From a checkpoint of a small transformer trained on Wikipedia.
Architecture: RMSNorm before each block, tied embeddings.
MLP neurons of a small language model. Each row is named by its layer, matrix (gate and up: input weights; down: output weights) and neuron, and shows model dimensions 32-159. Each number is 50 + 15 x the weight over its row's rms, rounded and kept within 0 to 99. A neuron's up and down rows have the sign that makes its largest values positive.
After each neuron's rows, "fires on" lists the tokens most often at its 100 highest values on Wikipedia text that the model never trained on.

L2.gate519:41 51 25 57 62 21 77 62 61 54 13 28 58 79 25 13 52 41 65 58 36 45 65 38 56 66 36 59 42 50 46 62 47 55 50 44 65 19 47 34 57 65 31 42 44 61 82 60 55 26 35 74 41 14 26 28 62 58 49 44 26 61 68 59 51 27 44 43 76 49 49 41 51 55 53 86 25 69 73 43 93 53 63 56 49 35 57 47 44 55 45 85 71 60 38 68 48 39 81 48 57 47 49 47 58 74 71 58 74 64 49 64 36 41 54 48 46 45 46 71 59 31 49 45 69 50 80 57
L2.up519:61 46 48 49 70 31 23 46 63 37 71 65 50 69 57 30 35 56 36 42 27 33 38 52 72 07 32 39 50 57 42 64 37 39 43 49 80 56 34 42 56 50 51 68 70 48 27 56 46 31 72 37 37 66 30 63 29 57 53 53 17 76 23 22 55 45 35 52 24 23 52 68 66 55 52 53 40 27 49 50 61 46 29 53 42 35 54 55 40 66 48 21 21 27 58 59 38 43 76 73 53 48 48 67 58 45 53 41 66 52 33 58 27 64 03 33 51 80 45 36 51 40 41 58 44 67 73 43
L2.down519:56 48 68 70 51 73 54 64 47 57 52 45 23 16 55 50 71 46 56 37 74 87 38 66 27 54 69 60 38 32 36 33 44 46 50 76 55 65 46 49 43 47 70 41 62 47 61 43 46 64 66 33 65 90 89 60 25 34 55 41 50 57 63 44 58 86 41 64 48 56 34 55 61 48 40 29 63 40 41 59 43 67 76 42 58 72 64 52 59 48 19 81 57 65 69 36 60 72 46 59 33 68 55 46 44 50 54 25 55 61 45 57 44 54 41 58 59 26 50 49 45 05 43 31 57 55 41 22
fires on: "on ", "–", "L"

L10.gate426:55 32 67 51 56 20 59 58 47 60 31 92 64 28 46 25 39 36 33 53 41 49 48 49 65 42 63 30 32 41 58 47 51 32 68 63 54 76 61 77 48 28 57 30 58 72 42 45 24 54 43 32 44 51 55 53 63 42 55 51 34 62 50 46 50 78 58 24 50 68 53 62 33 61 59 65 26 70 80 41 79 61 57 73 69 14 38 59 84 57 48 44 38 56 48 34 60 45 53 19 58 87 40 45 10 62 45 47 67 67 87 45 58 43 61 44 62 56 58 41 45 38 29 55 51 62 33 70
L10.up426:55 33 39 64 64 53 68 36 56 50 37 71 52 26 19 73 64 50 45 34 49 48 46 48 30 48 40 44 52 42 62 66 49 67 64 00 52 59 23 37 60 53 50 28 04 51 57 37 42 40 58 66 48 65 63 34 44 45 59 34 45 68 38 48 35 66 72 62 37 50 65 43 80 33 56 43 56 47 44 27 56 42 49 73 17 47 69 45 45 51 40 56 76 53 48 89 38 72 52 49 49 27 25 27 62 49 53 70 64 56 38 60 26 58 73 56 27 30 51 46 30 28 59 51 43 55 60 54
L10.down426:73 23 34 42 55 39 50 24 38 69 55 57 61 54 54 24 33 24 33 46 33 47 53 59 41 36 53 57 21 30 43 57 60 52 65 49 45 48 42 71 54 58 59 39 35 80 27 60 81 59 71 47 43 67 57 34 47 35 65 36 45 40 50 85 62 46 60 61 77 57 54 49 41 60 52 52 45 50 49 30 43 83 58 36 87 40 36 57 58 41 53 43 33 43 58 52 59 27 34 40 56 64 65 60 34 30 53 59 45 57 49 72 35 58 82 33 44 54 80 15 48 45 19 46 33 62 45 50
fires on: "P", "oc", "p"

L2.gate401:29 37 61 73 62 56 53 36 38 54 69 22 60 48 53 65 63 69 59 36 33 49 34 62 47 61 52 17 53 21 59 32 57 60 37 64 52 65 57 72 47 42 28 59 08 55 61 29 38 72 67 32 15 63 10 28 71 36 70 72 37 35 54 52 66 53 36 43 56 33 49 57 46 34 63 60 43 46 28 51 41 36 39 31 41 24 36 57 72 64 55 51 44 67 37 55 56 51 40 46 84 38 66 69 52 63 68 51 67 79 60 18 76 55 56 45 61 52 58 38 72 50 36 60 51 67 63 47
L2.up401:40 49 63 41 53 66 63 18 44 52 61 41 69 62 45 68 55 59 49 66 55 51 75 56 63 32 67 42 72 38 47 50 22 43 53 60 72 58 51 28 24 49 64 49 59 44 09 77 67 65 47 70 56 43 84 52 40 36 61 52 53 59 52 45 65 24 53 52 67 84 24 21 56 59 48 51 41 39 40 88 22 26 53 63 56 71 59 41 38 76 43 70 60 64 36 66 47 55 33 40 81 54 34 34 64 36 41 58 46 56 31 33 66 58 51 27 43 70 57 50 58 85 53 61 28 56 65 44
L2.down401:30 40 53 79 61 58 49 47 70 47 49 43 56 61 37 32 18 55 50 59 48 48 37 61 51 68 34 32 50 74 64 60 46 52 47 57 68 17 56 64 73 58 35 69 72 47 43 44 47 29 59 68 43 46 51 18 35 61 41 40 68 30 56 40 24 71 36 68 49 68 58 62 31 36 99 62 42 49 53 67 50 68 57 42 31 80 37 44 42 60 47 37 49 77 66 63 50 41 36 56 33 00 61 30 51 61 66 48 37 46 62 29 47 59 35 65 39 64 61 54 69 42 51 47 35 41 51 15
fires on: ".", "tre", "um ", "er ", "al ", "p "

L5.gate134:71 37 44 58 47 26 47 29 37 43 51 65 49 76 43 36 55 22 58 50 74 41 41 35 58 64 46 54 47 47 49 60 67 55 35 60 33 36 44 41 36 35 55 82 49 75 91 31 48 45 44 27 30 63 67 83 65 45 84 50 37 49 76 56 42 25 29 32 33 69 35 52 57 56 68 62 26 68 58 48 34 44 49 83 32 32 68 71 53 65 51 63 50 28 82 49 48 40 30 53 44 46 38 26 66 45 52 56 56 59 33 34 58 41 41 47 60 29 43 69 53 58 29 48 66 61 54 52
L5.up134:73 44 72 86 57 42 38 50 51 32 53 61 41 65 68 29 42 53 37 44 46 65 65 32 65 55 61 38 41 61 28 65 69 56 30 57 39 32 33 43 56 50 50 57 42 52 47 45 41 51 35 48 37 65 54 71 67 20 12 38 30 61 44 58 40 52 39 49 59 48 52 70 33 55 33 54 16 59 65 50 61 57 65 63 57 24 33 54 31 46 57 36 37 35 37 59 46 49 61 57 44 24 51 45 49 67 55 33 54 56 47 66 49 58 62 71 72 30 62 38 51 41 43 41 86 33 52 50
L5.down134:64 44 49 58 47 24 50 53 86 57 38 57 41 48 38 48 70 37 43 46 54 68 48 54 31 53 17 58 27 44 44 50 58 25 30 55 60 73 61 22 49 35 41 66 46 33 69 44 49 66 62 48 55 58 77 41 47 41 48 33 50 60 64 69 61 75 56 15 55 61 42 44 74 24 18 51 45 41 57 51 41 51 57 28 58 66 52 49 61 30 66 62 31 78 48 45 42 34 25 81 34 92 66 59 69 40 57 37 57 54 46 55 60 46 69 33 63 36 56 38 25 28 60 44 62 87 60 43
fires on: "-", "–"

L10.gate135:48 49 58 14 67 54 35 82 62 49 54 47 44 65 50 50 26 31 50 75 55 52 61 36 47 24 55 69 52 43 53 52 69 44 67 71 46 63 32 33 21 53 40 62 38 69 50 56 32 43 47 38 21 48 82 45 49 53 69 58 43 25 39 49 39 60 30 55 54 43 42 37 66 30 72 84 39 22 55 39 72 36 32 51 44 39 51 27 62 50 57 49 57 21 37 40 42 50 56 25 42 52 55 66 49 53 30 61 54 27 65 46 66 76 53 78 51 65 48 84 46 50 48 62 52 59 69 55
L10.up135:77 62 71 77 22 57 57 47 61 54 33 43 52 38 35 67 63 65 34 77 34 59 71 39 25 44 50 43 38 64 54 53 45 46 74 75 41 79 38 27 58 60 77 40 55 56 34 13 45 35 50 40 38 29 58 49 57 69 46 43 30 67 56 28 44 37 61 60 59 61 45 32 52 18 41 63 28 41 35 44 55 13 78 83 47 52 62 40 57 45 43 84 65 42 36 62 57 55 56 56 66 31 44 44 59 52 50 48 36 68 54 40 65 45 47 27 57 32 44 38 42 37 52 35 62 43 62 37
L10.down135:45 33 39 30 81 54 34 31 33 36 70 21 32 51 84 30 25 50 48 65 34 35 29 58 43 58 55 40 58 36 55 53 52 33 45 46 59 37 58 74 34 61 56 36 46 57 57 60 40 35 51 48 43 73 83 55 43 62 68 41 62 12 26 54 59 41 61 57 68 15 64 50 44 66 99 54 53 52 48 43 65 46 41 44 65 50 33 46 48 65 54 51 44 36 52 38 19 65 65 28 36 61 54 69 35 31 51 44 46 48 54 63 40 56 46 52 31 52 43 54 78 68 05 68 42 94 46 44
fires on: "P", "g", "+", "(", "er"

L5.gate105:30 47 44 34 30 58 50 53 35 56 69 65 55 64 81 53 38 43 25 59 30 48 53 21 47 69 32 57 75 45 48 67 65 46 61 44 78 38 72 59 56 27 44 34 29 62 65 32 74 51 53 29 49 54 37 38 26 27 60 26 65 57 64 36 29 25 67 47 64 47 44 56 53 53 36 41 57 39 40 63 28 47 52 63 67 46 40 45 46 40 61 34 50 73 55 42 46 33 41 60 48 69 28 52 29 49 33 24 65 25 57 77 12 41 51 46 62 36 62 41 53 68 37 37 35 44 49 56
L5.up105:41 53 43 37 41 45 60 22 29 90 55 53 61 57 74 32 25 53 60 37 66 54 43 54 51 19 45 59 44 41 63 45 69 37 50 51 60 57 61 38 44 67 31 39 28 41 30 46 76 50 28 47 70 45 28 23 11 44 97 64 17 18 61 44 54 26 68 46 70 70 60 63 35 43 57 35 34 61 59 64 53 61 47 55 36 63 47 30 66 52 29 60 53 21 36 71 53 38 50 49 70 43 53 43 66 60 35 50 73 50 73 67 37 51 35 42 55 39 56 63 23 57 66 54 51 53 57 63
L5.down105:55 67 65 61 58 39 30 93 71 12 55 54 39 50 56 61 38 48 20 43 39 54 33 35 64 72 41 47 39 82 59 69 52 50 41 34 37 60 31 48 29 37 52 69 60 47 64 34 59 53 66 62 51 61 74 71 46 36 45 41 45 60 44 42 35 71 29 72 42 53 29 41 76 52 29 28 67 52 52 30 42 67 48 57 54 19 61 59 67 41 84 47 76 74 63 40 66 25 51 61 47 78 55 45 44 31 58 55 33 28 25 48 64 41 65 67 73 40 39 45 45 45 24 61 49 57 76 38
fires on: "us", "ans", "os", "uk", "os "

L6.gate270:87 26 33 31 53 32 59 55 36 39 29 68 74 37 54 17 47 70 52 50 63 38 59 53 33 61 38 49 72 59 52 43 92 63 53 65 57 31 65 28 46 52 39 51 38 44 43 43 52 61 43 39 33 64 55 31 46 41 74 59 35 31 51 71 33 45 42 45 41 51 45 60 32 28 61 63 30 79 68 39 57 42 68 71 40 26 45 68 65 68 56 55 57 59 41 44 42 37 08 72 68 49 40 53 36 50 20 48 48 56 67 59 65 58 47 30 38 64 66 60 56 49 52 48 39 70 43 49
L6.up270:82 48 57 33 61 32 36 59 53 46 71 68 54 29 32 49 72 52 29 49 75 35 66 73 36 78 62 51 69 80 30 72 27 45 72 57 75 58 39 71 35 55 51 48 40 47 69 66 56 46 44 80 53 66 60 32 45 59 42 44 37 69 49 64 40 48 40 64 52 54 56 57 59 42 22 63 62 30 45 37 62 59 78 73 19 57 33 37 33 58 56 85 46 49 53 53 47 55 41 62 55 49 36 35 61 23 58 60 63 70 57 53 42 48 41 42 47 51 61 34 55 43 49 47 27 55 73 40
L6.down270:40 34 46 67 67 37 75 33 42 53 31 41 45 41 69 64 61 32 35 62 43 54 67 56 42 44 48 43 68 63 74 72 48 32 76 65 67 56 60 56 73 50 00 51 61 63 37 31 47 53 47 39 60 60 35 23 47 60 74 37 24 30 47 37 45 49 50 50 61 14 70 24 52 49 34 56 77 73 49 52 62 48 52 33 71 27 63 40 42 35 50 40 48 53 63 76 47 28 50 13 74 63 43 78 66 51 61 51 36 46 47 68 57 47 50 58 27 70 36 40 40 50 44 65 64 61 52 82
fires on: "P"

L7.gate482:36 40 60 33 50 35 69 66 64 69 47 32 26 57 83 57 73 46 50 60 65 43 58 55 56 49 64 54 45 38 17 28 73 52 56 62 31 57 76 53 36 32 49 44 51 64 54 23 27 38 52 42 22 62 36 62 54 51 56 54 64 55 56 55 55 36 31 32 48 31 60 68 59 33 58 48 54 37 34 45 59 56 34 70 45 20 34 39 63 46 20 29 75 62 35 39 52 40 42 76 48 44 55 51 40 42 56 42 51 45 26 64 72 30 45 39 67 31 34 64 61 26 44 54 58 45 45 44
L7.up482:77 76 45 47 66 78 43 44 24 34 67 28 30 65 75 47 65 60 56 67 63 52 47 67 23 41 54 39 73 67 75 35 45 31 29 34 30 34 54 47 45 53 52 18 54 37 53 77 57 51 40 62 68 62 40 27 67 63 61 53 81 24 65 39 40 38 40 69 55 63 32 36 69 36 52 69 33 34 57 55 50 20 77 15 49 56 67 49 45 55 54 56 31 49 21 60 22 50 47 54 41 53 66 57 32 68 56 69 48 66 27 61 62 64 48 33 60 56 59 70 27 53 61 79 38 47 81 53
L7.down482:54 61 47 43 47 46 55 57 63 82 11 52 60 38 46 00 61 57 33 45 37 37 33 57 70 61 33 43 56 39 22 61 77 52 55 52 53 28 49 59 29 46 11 58 47 51 68 51 72 46 40 66 42 46 53 52 67 47 51 55 52 36 40 66 52 45 44 56 67 48 30 67 35 85 59 45 25 81 49 40 54 47 41 53 63 36 34 53 16 34 40 57 68 52 46 35 70 75 61 26 59 64 34 29 37 60 45 63 57 60 85 41 35 33 38 41 54 62 55 64 59 63 35 69 39 46 20 61
fires on: ".", "m", "vot", "M", ". "

L2.gate544:26 24 42 55 45 33 62 33 41 50 31 75 58 52 62 43 47 44 64 73 27 61 21 37 46 38 41 23 54 45 62 40 24 46 52 56 71 56 53 29 44 70 37 50 50 60 51 72 56 60 49 58 61 65 48 31 58 36 51 76 65 35 71 58 53 41 49 49 40 44 38 37 30 57 62 31 44 27 51 54 66 56 57 34 61 46 51 42 40 55 58 74 43 48 47 51 51 58 55 45 55 49 96 34 48 48 52 27 43 44 50 16 65 50 47 38 39 54 68 27 72 47 27 29 47 55 82 36
L2.up544:66 57 57 33 42 20 59 16 43 67 45 61 78 43 77 54 51 69 40 53 66 49 45 70 35 56 62 39 68 48 49 32 58 43 63 44 72 35 66 60 45 81 32 51 51 35 50 72 59 78 62 49 50 29 51 23 26 40 51 54 40 45 44 42 48 40 64 24 90 67 38 37 66 45 46 21 54 46 68 49 43 70 41 28 61 59 34 38 37 24 43 35 41 50 49 55 28 47 54 75 34 50 61 58 36 34 56 42 70 53 29 45 54 34 53 26 42 79 69 39 64 49 40 56 26 48 67 48
L2.down544:66 46 44 49 55 55 68 70 86 60 57 31 46 65 40 74 69 51 48 34 56 61 54 69 46 75 51 46 35 50 51 58 55 39 53 65 43 48 42 63 79 14 47 63 50 67 39 14 14 52 61 35 56 52 55 65 35 54 54 50 58 39 40 40 58 62 38 51 78 48 73 21 59 18 21 91 53 51 41 71 46 66 35 63 42 62 51 46 40 25 55 39 50 69 58 45 52 46 41 53 60 33 28 47 51 45 59 06 46 63 55 27 36 56 71 55 53 19 39 69 10 44 68 53 56 73 50 41
fires on: "um", ".", ". ", "um ", "ation "

L10.gate61:27 34 69 28 34 69 22 38 79 69 26 51 68 65 48 56 56 61 33 65 57 16 19 15 73 42 50 32 64 75 53 58 54 52 54 46 84 47 70 31 60 62 57 30 15 55 42 46 52 51 41 50 60 43 73 49 48 76 80 31 57 43 36 25 40 60 80 66 58 65 16 37 55 29 69 68 45 60 37 49 48 64 48 49 58 58 62 52 62 44 63 54 38 42 33 67 45 75 24 25 27 67 37 62 50 45 42 16 46 48 20 57 53 52 69 37 49 54 37 44 51 39 33 32 66 76 61 49
L10.up61:34 59 60 75 66 65 48 58 50 72 56 51 37 81 62 32 30 54 74 45 55 43 46 79 51 25 27 50 52 48 64 56 17 64 42 54 43 67 37 58 40 42 40 47 58 53 35 29 21 57 56 55 65 31 75 42 51 79 68 21 55 48 34 50 53 46 30 83 57 33 52 69 55 40 45 46 45 68 32 63 62 58 48 48 52 57 77 55 66 62 53 49 49 50 75 43 81 43 30 46 44 43 32 45 33 62 82 68 73 42 72 50 40 56 36 66 68 49 60 51 41 43 53 75 15 32 47 47
L10.down61:50 43 39 19 51 45 44 56 49 29 53 62 22 41 49 53 63 80 56 61 32 51 43 46 49 46 77 36 47 35 15 60 53 45 40 30 60 68 40 21 49 49 56 48 46 78 52 71 62 45 70 44 50 48 53 47 44 51 59 27 64 52 62 45 53 37 45 37 38 56 35 58 61 60 99 39 71 71 87 61 31 50 57 32 51 74 27 40 44 47 69 49 41 35 62 70 50 90 72 55 68 41 62 36 80 43 60 69 43 58 31 59 55 75 45 27 71 34 78 54 51 49 34 47 76 50 49 62
fires on: ": ", "- ", "Released", "; ", "m", "Label"

L9.gate41:78 68 63 64 55 65 71 60 59 45 29 46 43 55 46 55 41 46 32 57 51 36 59 48 77 45 50 58 74 76 34 41 61 62 18 29 35 50 49 36 50 59 53 37 26 28 96 76 27 32 32 56 45 45 33 58 57 53 76 42 55 58 35 50 64 47 45 76 37 62 26 47 50 48 81 39 33 51 43 60 19 66 60 70 49 20 59 77 41 46 51 51 69 48 47 57 30 57 17 32 42 51 47 57 31 26 67 47 61 54 53 73 82 44 66 34 35 54 50 72 27 51 36 67 64 57 50 62
L9.up41:57 49 34 68 53 63 44 40 82 62 33 34 57 66 56 56 48 50 36 43 66 58 71 88 53 51 49 43 47 52 42 30 46 11 59 08 47 42 53 61 61 37 47 19 34 53 60 50 68 45 51 36 53 40 62 43 41 42 74 08 56 64 65 41 25 47 34 57 70 48 49 60 55 43 58 76 55 77 63 52 51 54 61 62 48 43 71 52 53 53 61 56 54 61 37 71 38 69 35 39 44 42 49 43 53 82 43 64 34 57 55 76 55 70 43 22 01 45 46 49 17 35 61 69 52 34 35 72
L9.down41:37 34 44 60 61 56 57 59 57 63 35 22 25 56 47 50 70 20 69 34 42 41 64 35 53 49 35 60 76 57 46 58 44 50 67 61 45 62 34 51 51 30 31 50 49 62 61 60 46 57 73 64 48 22 76 44 58 58 51 35 26 57 56 39 42 43 34 42 37 25 38 77 58 65 79 15 34 53 89 50 66 64 60 48 37 31 29 67 54 53 37 40 31 54 43 42 47 71 50 52 41 59 50 51 27 81 68 48 40 46 69 63 73 52 39 45 58 72 63 47 57 52 27 42 62 43 44 62
fires on: "m"

L10.gate89:72 12 55 59 48 26 72 51 46 61 64 51 34 43 63 71 60 48 51 50 69 38 52 53 60 71 69 29 73 66 58 39 65 41 64 65 41 47 51 66 42 45 39 77 68 70 61 41 47 68 60 20 42 68 45 53 39 37 41 53 43 59 37 53 10 52 58 42 43 84 52 51 29 33 65 64 35 64 41 55 55 55 59 74 71 28 52 37 60 58 70 52 48 32 58 33 24 52 62 59 30 68 10 34 27 40 58 47 81 39 53 39 76 73 29 50 41 35 34 52 30 52 45 46 62 67 40 47
L10.up89:30 68 25 47 16 47 66 67 47 58 57 36 55 61 43 54 56 66 42 43 29 49 60 68 66 48 53 27 43 34 60 48 55 52 48 27 61 61 25 35 37 69 46 60 48 55 50 38 42 40 57 42 50 47 58 35 45 45 52 23 38 43 35 42 57 51 51 56 59 27 33 66 44 36 45 44 45 39 72 48 78 63 37 36 31 56 70 86 64 75 38 30 49 31 57 37 15 48 69 37 40 59 42 46 30 75 49 40 65 26 50 65 54 23 54 36 60 22 62 44 33 32 17 45 60 29 65 38
L10.down89:64 56 39 68 51 29 41 76 41 50 46 77 79 42 62 67 70 42 31 50 57 50 49 65 35 28 54 39 21 71 51 83 55 64 43 49 38 55 29 70 48 61 16 37 76 69 46 67 47 45 46 53 44 74 47 19 58 42 60 53 41 36 10 53 35 73 32 45 62 42 51 52 51 33 56 43 72 60 59 63 58 43 59 78 40 50 51 55 40 46 53 19 67 56 68 76 56 38 55 63 34 65 67 55 60 56 70 66 55 53 68 62 40 38 09 45 52 75 50 28 36 43 62 48 39 47 39 63
fires on: "p"

L2.gate94:47 36 55 19 47 42 50 61 33 51 34 36 35 59 46 45 28 41 34 46 35 37 65 74 35 29 49 63 00 52 81 60 33 34 79 51 37 61 47 55 72 75 40 52 46 40 57 67 46 50 50 76 25 38 38 27 56 58 35 45 36 43 47 42 86 46 55 63 59 32 26 72 50 43 42 62 62 76 52 25 78 43 75 67 39 30 28 59 22 58 60 80 55 52 46 54 59 50 72 20 38 53 33 40 69 27 29 54 67 43 61 64 61 53 47 47 61 19 36 60 67 50 61 60 21 51 73 68
L2.up94:58 55 70 35 80 24 70 78 41 91 88 62 50 16 48 67 49 53 35 32 34 40 39 48 75 57 42 35 65 50 38 66 61 18 70 65 69 57 40 66 83 52 61 66 63 47 49 61 43 64 61 70 54 44 47 56 51 49 56 74 55 48 38 27 61 33 43 58 24 40 73 47 35 54 70 41 52 56 69 38 64 76 54 29 52 46 54 56 62 56 47 52 51 53 51 45 41 67 45 19 66 54 47 53 53 26 75 44 36 49 39 48 44 36 26 49 52 48 40 57 56 16 52 53 56 36 74 56
L2.down94:56 40 72 69 35 68 67 48 49 31 49 54 45 71 64 48 57 49 56 50 43 76 61 42 32 31 57 58 54 50 38 32 34 68 14 32 44 23 42 39 52 66 67 56 59 63 54 54 51 51 75 62 39 51 37 55 93 48 65 38 56 39 66 41 46 67 70 35 66 58 29 60 58 46 06 28 26 58 59 33 35 40 76 39 54 33 35 48 36 34 40 48 67 64 68 42 47 61 44 69 47 47 36 47 33 64 38 43 39 45 56 70 55 53 81 44 64 37 40 28 21 48 42 69 89 19 29 39
fires on: "–", "ance ", "ent", "P ", "tic", "ance"

L7.gate162:65 59 47 66 38 56 51 46 52 49 46 50 37 67 68 60 55 89 49 40 57 35 83 46 36 58 66 16 58 49 53 51 55 68 65 46 38 37 57 64 48 45 51 62 43 48 57 44 53 62 00 44 35 54 56 56 62 40 15 30 71 45 74 65 49 48 51 62 77 72 46 63 59 55 46 51 47 33 38 38 28 59 56 46 70 25 64 55 49 37 45 70 56 65 48 57 57 31 34 49 65 48 45 42 41 63 50 67 37 39 47 89 50 51 56 26 41 56 79 56 42 66 36 35 51 54 26 47
L7.up162:55 47 60 55 34 50 39 51 68 31 64 53 49 35 46 33 60 62 64 60 48 47 71 44 40 50 49 65 48 14 60 53 23 25 45 48 25 29 56 41 38 29 37 51 26 56 76 33 51 44 50 59 42 58 52 40 58 47 58 35 41 69 41 50 50 60 51 61 49 78 65 41 53 51 48 75 51 28 63 63 36 16 45 42 27 45 26 21 43 41 42 79 37 66 62 43 47 36 35 28 38 78 51 42 48 66 72 53 61 58 45 75 35 35 46 50 32 51 43 70 75 43 49 63 53 45 65 24
L7.down162:63 44 43 57 49 74 52 53 33 58 52 48 44 66 50 64 46 34 48 48 73 52 57 50 53 50 36 45 49 68 54 33 76 61 38 30 78 53 27 78 57 43 25 49 68 38 30 73 38 59 74 48 54 52 45 30 63 42 72 57 70 49 55 57 43 53 54 38 58 18 12 55 55 26 96 34 38 67 53 38 51 63 80 43 43 30 60 48 46 65 55 34 55 33 25 51 46 65 57 51 34 57 54 56 18 67 60 59 29 74 72 54 60 51 57 32 51 65 34 49 27 78 50 19 64 57 53 63
fires on: "m", "M", "N", "and "

L12.gate382:59 37 64 60 70 47 83 30 54 49 38 63 54 50 57 44 37 44 63 40 62 44 62 52 66 70 19 37 65 50 37 35 64 56 35 35 52 35 50 61 44 34 54 33 55 51 52 44 36 29 64 41 44 54 58 52 49 61 40 51 51 83 76 45 52 49 94 77 41 33 78 32 53 58 58 66 45 75 43 50 76 55 33 36 57 31 64 53 60 52 68 78 67 34 52 41 54 44 76 66 41 29 60 47 21 46 20 36 66 50 31 31 56 64 60 54 26 46 59 55 79 14 39 70 55 69 58 42
L12.up382:80 65 31 69 75 54 53 78 46 60 43 99 31 75 58 44 33 65 78 55 50 59 42 57 66 51 33 75 50 53 48 39 78 35 59 45 58 65 25 47 39 50 42 24 21 57 37 65 51 55 63 49 65 42 40 56 39 37 40 58 43 84 54 49 22 36 88 85 49 39 57 26 30 66 48 61 53 55 51 48 65 71 45 59 49 59 62 77 46 52 53 52 67 45 20 56 29 57 54 59 55 53 69 48 47 77 57 33 71 37 54 34 41 43 51 39 55 37 54 49 69 35 31 49 50 48 59 34
L12.down382:74 35 48 42 58 42 56 44 65 48 27 70 49 24 58 23 45 38 56 66 75 68 61 50 46 47 40 41 77 59 31 39 25 46 74 70 65 57 50 44 49 63 35 48 50 46 35 69 35 36 58 48 77 60 63 60 52 39 65 62 20 65 62 49 51 41 50 54 56 54 61 30 41 21 55 15 44 54 36 61 36 56 35 38 70 21 30 18 47 55 49 77 55 46 58 64 70 86 47 65 44 36 58 23 50 47 61 39 62 49 64 27 36 39 41 60 45 50 48 51 42 59 16 47 71 57 59 30
fires on: "L", "Ex"

L8.gate339:82 56 26 71 50 43 39 75 65 46 74 73 39 68 43 45 32 29 32 40 63 43 63 34 52 69 55 27 34 42 59 82 59 25 34 59 47 46 79 59 36 46 59 46 37 61 53 34 22 47 39 63 40 65 41 47 36 48 71 39 21 41 79 44 58 69 71 45 56 31 67 37 52 31 73 58 45 35 79 43 51 63 55 73 61 40 57 26 52 20 61 56 75 51 62 46 60 54 58 79 38 63 64 77 38 69 33 59 66 46 47 65 74 58 64 54 60 49 72 58 56 49 32 51 56 55 62 45
L8.up339:64 78 23 89 49 65 75 38 76 51 65 52 46 44 67 67 60 39 25 30 59 42 35 55 34 80 78 38 39 46 51 52 71 41 43 43 76 53 54 36 28 50 54 42 37 58 37 34 64 54 40 64 74 47 42 73 23 50 41 50 39 45 71 71 72 39 45 71 55 41 46 45 44 46 33 39 37 69 59 40 55 80 68 49 30 62 63 42 48 49 56 47 45 68 44 79 57 48 64 40 62 59 33 52 66 63 48 60 58 33 31 65 27 44 80 54 37 44 67 14 61 84 32 44 50 58 45 69
L8.down339:57 59 62 35 48 40 60 56 49 43 32 48 52 54 76 64 12 50 38 18 60 55 48 44 36 64 65 48 54 60 54 69 29 63 55 42 50 50 31 59 39 47 35 62 40 56 44 46 55 54 74 39 37 62 40 24 51 48 58 47 38 46 40 59 35 63 41 22 48 24 49 41 60 51 39 59 65 47 43 28 60 50 46 37 71 67 50 42 52 57 64 58 43 83 54 19 51 44 40 64 68 58 51 29 61 40 38 65 50 48 63 55 47 39 28 62 71 60 37 60 42 52 34 74 52 50 52 29
fires on: "us", "ris", "ens", "ans", "ous", "See "

L5.gate416:41 37 15 45 76 70 60 47 44 57 47 67 43 27 37 36 49 55 53 44 50 62 55 58 60 28 35 21 46 51 43 55 60 30 45 47 83 32 65 60 56 35 48 65 67 75 47 50 52 47 50 57 44 43 11 67 32 05 51 29 48 52 53 55 43 35 51 45 57 42 43 40 32 36 44 45 32 41 57 53 42 35 69 70 59 39 55 48 32 42 45 61 69 58 63 46 58 66 75 57 25 36 68 70 56 53 29 52 68 58 63 76 54 52 44 35 47 24 65 76 70 26 75 37 45 49 58 38
L5.up416:55 56 62 49 61 58 52 49 47 45 46 58 58 59 62 60 41 77 49 52 32 44 42 65 13 43 26 53 49 26 34 21 41 24 53 43 64 32 11 48 13 69 22 30 77 80 75 73 44 42 43 50 55 71 22 46 38 60 58 79 36 48 30 59 52 74 54 75 39 33 44 50 52 43 33 51 30 49 34 73 34 41 46 52 41 32 49 70 65 37 52 38 30 30 64 63 55 46 72 32 47 60 33 58 68 44 55 63 86 33 54 34 46 37 38 29 57 48 65 55 31 27 25 37 62 28 51 56
L5.down416:44 57 45 45 63 81 52 64 57 54 51 69 52 46 55 33 60 64 64 36 82 71 35 48 48 42 61 55 36 46 54 50 42 62 47 58 49 66 41 58 50 58 20 36 43 52 55 59 51 56 47 64 41 61 61 50 51 34 43 49 41 52 68 75 58 75 60 65 46 38 69 27 57 54 99 21 36 76 64 57 57 64 01 60 38 38 18 33 36 25 51 80 53 24 22 37 60 66 52 50 30 40 40 47 26 36 49 47 59 46 77 46 64 50 39 54 31 59 46 44 44 41 22 43 61 47 47 53
fires on: "L"